Weights of a small transformer language model: 4.69M parameters, biases.
MLP neurons of a small language model. Each row is named by its layer, matrix (up: input weights; down: output weights) and neuron, and shows model dimensions 0-127. Each number is 50 + 12 x the weight over its row's rms, rounded and kept within 0 to 99.
After each neuron's rows, "fires after" lists the tokens most often just before its 100 highest values on Wikipedia text that the model never trained on.

L5.up514:58 61 50 35 51 47 33 34 37 39 59 56 58 53 45 46 32 50 66 54 34 60 66 58 70 67 24 50 69 32 45 51 35 35 35 35 54 23 62 51 44 52 68 58 47 48 50 56 45 42 58 41 55 72 29 38 55 39 51 66 58 38 54 54 40 39 55 51 30 60 34 75 45 64 47 41 61 56 39 41 39 28 65 32 50 30 56 44 31 58 43 62 53 59 57 54 67 61 50 48 37 33 40 64 37 40 50 54 47 35 37 55 35 61 68 70 50 50 44 40 26 81 47 50 49 53 42 48
L5.down514:38 31 49 59 41 48 35 51 54 55 56 55 65 32 68 65 55 49 58 58 66 42 56 48 40 42 61 36 30 50 47 55 69 69 54 33 30 40 55 48 45 40 57 59 55 53 53 60 53 25 56 59 41 41 51 67 44 48 62 38 45 62 69 41 65 65 41 45 39 37 43 63 31 40 37 44 59 53 41 60 64 49 53 45 42 61 47 47 41 38 40 61 41 54 47 52 45 68 48 41 50 53 55 55 41 59 74 68 53 33 52 60 51 47 63 64 68 50 42 41 47 58 40 28 27 22 46 39
fires after: " B", " He", "B", "ö", " b"

L2.up331:32 35 43 52 46 69 52 59 53 47 32 39 73 38 60 38 43 59 49 64 62 68 49 61 36 44 46 35 33 49 48 64 37 46 63 49 36 47 55 73 70 55 20 54 45 42 63 34 39 31 65 63 50 32 73 45 53 44 52 43 42 39 48 47 56 44 63 34 53 36 61 54 42 48 38 45 79 59 59 49 52 55 80 31 56 50 44 61 38 39 27 63 57 78 36 45 42 56 59 42 47 41 64 54 51 67 62 57 33 55 41 48 25 60 66 53 53 66 73 59 60 50 46 65 76 40 32 56
L2.down331:35 44 78 44 71 36 54 60 67 52 34 54 30 52 56 46 45 39 51 54 71 51 38 51 53 33 47 31 71 38 42 40 63 70 44 61 55 54 50 52 55 26 36 51 42 70 43 30 54 66 44 63 38 68 53 29 35 55 42 56 43 57 49 57 60 48 46 56 59 46 46 54 34 59 54 62 60 53 58 38 53 56 57 57 52 62 45 42 49 68 63 30 40 48 47 53 37 67 67 54 52 38 49 49 47 61 32 42 44 46 42 29 70 63 66 57 42 61 44 72 23 50 56 66 48 30 42 49
fires after: "==", " ==", "ele", " do"

L2.up208:77 45 39 47 63 45 50 46 42 38 35 54 78 53 61 73 64 63 48 44 66 34 53 52 55 57 75 38 49 54 36 58 55 48 75 50 66 57 48 39 51 53 63 50 50 81 60 56 77 66 48 30 49 58 58 37 39 39 52 55 30 71 63 46 47 39 59 72 44 49 42 26 48 40 48 34 61 54 26 51 60 57 36 46 41 36 46 45 37 38 44 56 50 39 77 42 49 54 58 54 57 21 55 53 47 43 51 29 38 49 59 64 45 63 50 57 58 60 32 46 57 66 29 60 39 48 73 62
L2.down208:63 31 37 65 53 55 44 57 60 53 51 63 42 66 33 41 69 28 53 64 36 47 49 58 34 38 46 61 61 44 44 50 43 54 36 36 57 31 33 45 45 44 49 46 53 58 40 28 25 70 70 57 48 65 58 42 59 56 33 59 66 55 28 47 49 55 60 73 47 64 63 59 37 38 40 56 41 45 58 55 47 73 67 46 49 66 61 55 43 64 51 43 37 49 57 51 48 51 62 49 46 25 52 32 58 49 31 50 59 40 62 62 50 53 50 65 27 44 61 18 72 37 67 44 61 55 39 55
fires after: "\n", "st", "iet", " St", "â", " e"

L2.up148:58 57 32 39 60 54 42 48 43 31 40 33 36 50 33 61 59 51 36 38 47 65 76 43 51 64 55 30 32 32 38 53 61 52 75 41 55 59 20 64 64 45 54 44 32 66 66 44 44 63 54 34 34 49 39 34 52 46 50 77 54 56 45 67 60 54 38 79 43 44 45 75 56 54 36 68 53 42 53 25 45 56 66 55 38 52 45 40 47 66 42 37 44 60 64 49 39 51 57 43 40 44 44 45 61 71 54 16 59 59 57 58 40 66 74 42 63 59 42 58 57 47 40 49 55 51 43 52
L2.down148:69 31 25 48 55 62 60 62 73 35 43 62 53 30 59 45 39 45 25 55 48 37 49 63 55 48 42 69 51 38 57 43 39 31 68 43 64 48 46 49 44 42 50 61 71 58 24 37 55 56 43 60 29 57 45 66 54 66 64 33 76 61 36 50 37 58 54 40 22 49 53 38 42 55 72 47 21 44 53 54 59 46 56 42 35 62 44 45 58 44 48 26 31 48 49 36 62 54 55 56 60 48 39 63 37 43 37 61 46 58 48 54 43 28 39 42 43 50 21 68 53 38 61 56 43 68 46 46
fires after: "2", " E", "I", "om", "E"

L6.up603:59 37 47 58 63 57 58 23 50 53 42 55 45 59 66 46 57 69 52 58 48 46 49 56 37 54 46 42 70 51 53 63 54 45 54 60 55 58 64 39 72 43 58 60 48 60 50 54 34 52 62 50 45 55 36 51 65 56 42 44 36 51 48 40 31 46 53 76 67 32 56 41 38 57 45 74 21 51 35 62 42 54 52 37 33 53 44 55 66 44 65 58 64 54 26 48 74 43 32 43 64 53 29 51 41 27 78 47 49 84 39 57 43 50 44 68 23 63 55 31 31 45 49 48 44 39 38 63
L6.down603:44 51 49 48 47 53 40 79 56 49 55 35 65 25 43 37 40 67 56 47 60 37 52 48 51 31 68 50 60 51 37 47 59 47 42 37 16 52 48 60 40 54 44 48 52 52 56 53 67 31 49 51 56 34 77 59 78 64 40 37 42 50 47 33 40 46 71 40 47 46 48 60 27 43 43 61 55 44 57 61 79 67 39 54 52 36 52 51 56 72 48 59 50 42 62 53 20 37 49 53 46 58 60 60 52 69 49 48 48 61 43 29 73 38 25 42 45 48 54 47 59 45 56 52 53 38 47 65
fires after: " the", " Ar", " M", " m", " R"

L2.up218:46 57 46 42 64 42 41 37 31 62 49 40 61 48 54 48 51 48 62 67 73 43 49 68 49 68 39 47 63 34 53 44 39 36 56 60 67 55 49 49 52 20 21 42 20 37 58 68 49 37 64 30 68 35 43 37 48 43 44 74 20 45 41 43 58 42 44 60 47 36 41 44 58 36 48 60 51 59 72 36 24 51 61 35 51 40 52 50 57 38 51 39 28 57 51 53 54 68 28 63 58 34 56 43 50 53 70 42 48 54 53 48 36 70 45 43 70 51 56 44 72 61 53 46 18 41 45 62
L2.down218:49 60 47 49 58 50 45 52 36 49 48 33 26 40 51 72 63 65 33 65 59 43 45 49 52 61 57 46 51 34 41 56 66 74 39 56 57 42 60 31 36 47 54 60 34 55 41 37 32 40 71 67 58 43 53 33 39 40 56 52 66 63 42 53 42 33 59 55 35 49 62 58 43 53 51 45 49 53 27 65 39 46 35 47 78 59 48 52 61 67 84 75 56 39 46 54 88 55 44 45 48 52 55 52 54 52 53 69 64 48 34 63 59 39 48 40 75 42 51 55 38 49 40 32 42 39 38 30
fires after: " B", " T", "B", " b", " f", " t"

L2.up131:64 47 75 46 42 42 68 61 38 63 44 64 55 30 38 34 68 35 62 74 62 58 67 43 61 31 37 45 51 66 44 41 71 51 58 51 18 38 61 65 36 52 44 46 34 56 47 54 55 43 53 65 55 68 43 29 16 43 36 33 41 43 49 53 55 40 42 37 40 58 34 49 64 60 43 31 45 59 32 68 57 64 62 56 47 35 56 54 48 75 69 61 48 63 47 39 59 59 51 59 38 41 39 48 65 57 63 34 50 56 51 49 52 57 57 56 46 86 61 44 51 74 58 35 70 39 59 46
L2.down131:32 40 52 34 37 55 55 55 58 68 53 48 51 74 56 50 70 50 48 53 41 40 56 59 46 78 48 30 62 55 46 40 70 27 57 24 54 45 53 34 59 61 45 59 29 47 44 42 49 65 52 43 49 54 41 54 27 64 72 31 36 56 60 52 37 55 42 37 39 58 51 62 41 52 49 58 54 45 43 63 58 30 36 59 46 50 50 65 38 64 62 52 46 31 56 74 64 34 47 22 28 33 66 40 58 38 57 50 58 37 60 51 37 65 62 26 62 55 48 39 52 62 55 50 57 75 57 64
fires after: " H", " D", "|", " G", " |", " d"

L6.up572:41 34 48 65 49 46 56 42 30 28 44 51 51 64 48 41 45 49 37 77 55 25 27 48 61 53 68 65 63 36 49 21 43 58 50 42 27 43 51 44 23 51 53 52 45 66 67 58 64 43 53 48 65 62 50 48 46 47 63 43 61 30 56 49 31 46 42 66 51 46 49 62 55 59 41 54 41 50 55 34 26 44 57 44 51 27 46 44 41 35 45 28 67 53 58 62 70 53 26 38 54 33 43 71 62 38 35 53 54 38 43 62 43 49 59 53 62 54 43 38 61 36 66 54 34 49 41 54
L6.down572:56 71 58 67 62 49 54 36 48 54 53 43 58 21 61 56 45 48 35 57 28 66 57 38 57 48 31 33 47 49 59 54 65 40 44 68 36 54 49 45 63 55 59 52 68 48 70 37 42 39 32 29 59 56 38 42 53 90 49 52 49 48 42 49 38 51 64 33 47 46 50 53 57 46 32 40 21 62 59 49 62 41 55 45 49 48 45 53 39 59 44 64 42 52 38 57 48 63 57 36 29 45 59 58 48 40 32 68 71 56 52 49 57 52 79 28 41 19 58 71 41 46 36 54 47 67 57 34
fires after: " B", " b", "B", " player", "b", " •"

L5.up608:44 50 58 32 50 57 29 53 47 62 59 46 77 43 51 46 71 47 54 44 53 48 44 66 45 42 44 51 61 43 74 54 61 50 49 47 50 31 53 35 51 52 27 68 34 55 60 58 62 80 60 44 51 55 61 59 35 65 51 39 58 45 59 62 71 42 35 53 27 25 43 61 72 43 53 61 59 60 60 47 50 32 43 59 47 44 55 70 39 50 36 31 60 59 47 55 60 59 35 28 55 37 34 48 70 47 47 46 52 56 65 60 32 53 53 47 63 40 51 62 44 74 37 41 33 31 54 44
L5.down608:39 50 61 45 53 44 51 52 66 61 44 61 44 53 50 44 56 61 56 56 54 41 40 24 61 26 52 29 45 50 46 72 52 52 47 50 57 40 41 45 69 69 39 36 79 56 65 38 50 48 59 39 70 51 72 35 56 32 50 68 69 30 57 44 23 54 76 39 56 69 59 30 62 71 44 36 48 54 46 59 49 72 34 37 42 60 67 66 52 32 48 60 45 49 50 31 53 50 40 44 49 56 55 51 55 46 71 64 46 50 44 69 71 53 41 44 16 45 50 49 51 40 36 47 58 72 46 34
fires after: "p", "4", "ch", "h", "9"

L9.up463:51 44 48 44 51 62 40 68 63 48 43 45 66 36 34 38 34 47 26 42 39 70 39 55 50 82 48 46 45 47 69 73 64 27 42 56 58 59 39 45 56 61 56 51 45 61 63 61 52 29 59 55 51 47 55 51 52 30 61 49 39 49 43 52 32 42 56 62 42 53 61 24 57 32 29 77 52 30 60 59 47 40 50 50 50 60 26 47 56 37 61 58 57 65 56 62 49 49 53 52 41 47 37 36 60 56 56 42 74 36 53 62 47 54 50 62 28 52 45 56 43 50 44 59 45 46 20 67
L9.down463:55 44 46 42 40 47 52 51 39 51 40 55 39 53 57 50 69 52 71 65 59 31 52 54 51 46 39 34 59 42 61 64 53 61 34 49 43 41 51 84 45 49 38 51 52 50 38 70 52 40 53 57 39 53 33 33 42 64 63 48 60 41 42 48 65 34 41 35 50 49 44 89 71 65 57 44 61 61 28 26 63 42 77 33 39 50 50 51 42 59 48 42 41 45 33 50 58 53 57 53 69 62 48 59 46 49 36 45 30 70 42 28 57 64 51 50 58 64 48 36 38 37 46 65 38 25 69 41
fires after: "2", " the", "=="

L2.up83:42 51 46 34 51 32 68 34 45 45 40 43 55 26 58 52 73 58 55 59 64 51 39 30 40 56 52 68 51 65 79 42 47 56 42 50 48 24 65 62 43 24 51 50 46 37 85 58 47 49 52 51 70 40 51 52 50 65 47 51 40 67 38 65 63 43 47 22 53 33 32 35 70 66 42 35 39 63 54 50 21 32 46 57 40 62 63 49 57 70 51 45 45 48 71 51 61 33 40 41 62 55 40 61 53 48 34 50 38 43 51 66 44 53 25 48 49 59 48 63 52 64 76 32 44 48 64 56
L2.down83:52 43 61 41 47 40 65 53 49 61 27 56 38 62 53 68 59 45 56 57 55 51 45 49 17 37 65 45 23 68 55 60 41 66 57 56 28 42 55 47 36 42 54 55 40 42 47 51 30 39 54 56 19 44 37 59 43 50 67 45 56 65 38 42 56 44 44 57 54 44 89 53 43 82 52 47 62 49 50 51 36 57 33 54 38 53 59 84 52 61 61 49 35 40 42 56 63 55 45 57 80 39 33 45 42 37 49 42 49 63 55 50 44 71 53 36 53 45 61 38 44 57 54 52 57 26 48 56
fires after: " D", "v", " J", " V", " adv"

L6.up53:38 68 43 48 46 24 33 40 44 51 66 52 68 50 62 63 72 45 56 56 51 44 47 48 66 41 58 55 49 40 49 47 50 53 52 21 54 52 52 59 55 45 44 53 44 41 48 61 52 37 60 58 54 75 53 72 45 57 38 25 79 74 57 60 55 60 30 43 56 46 22 51 28 55 67 36 39 28 36 49 57 48 54 31 63 36 56 40 57 47 77 43 54 57 53 54 39 82 59 51 39 67 22 46 50 35 49 36 41 37 58 51 45 69 47 47 55 70 54 65 37 54 61 41 45 39 31 46
L6.down53:51 39 66 49 68 55 41 38 63 50 47 58 28 55 46 51 57 64 65 42 38 39 46 62 42 62 57 59 59 48 43 63 34 42 79 52 65 61 49 65 61 35 55 42 51 43 46 50 52 45 43 44 47 44 26 44 35 56 81 41 39 79 31 21 48 45 35 68 44 45 62 54 39 67 46 70 54 65 61 42 61 42 38 59 78 57 37 49 47 42 59 22 53 69 57 58 69 52 53 33 62 36 40 55 42 44 39 51 41 44 55 35 41 50 52 42 67 45 55 66 44 71 49 51 41 63 28 82
fires after: " K", " D", " G", " J", " L"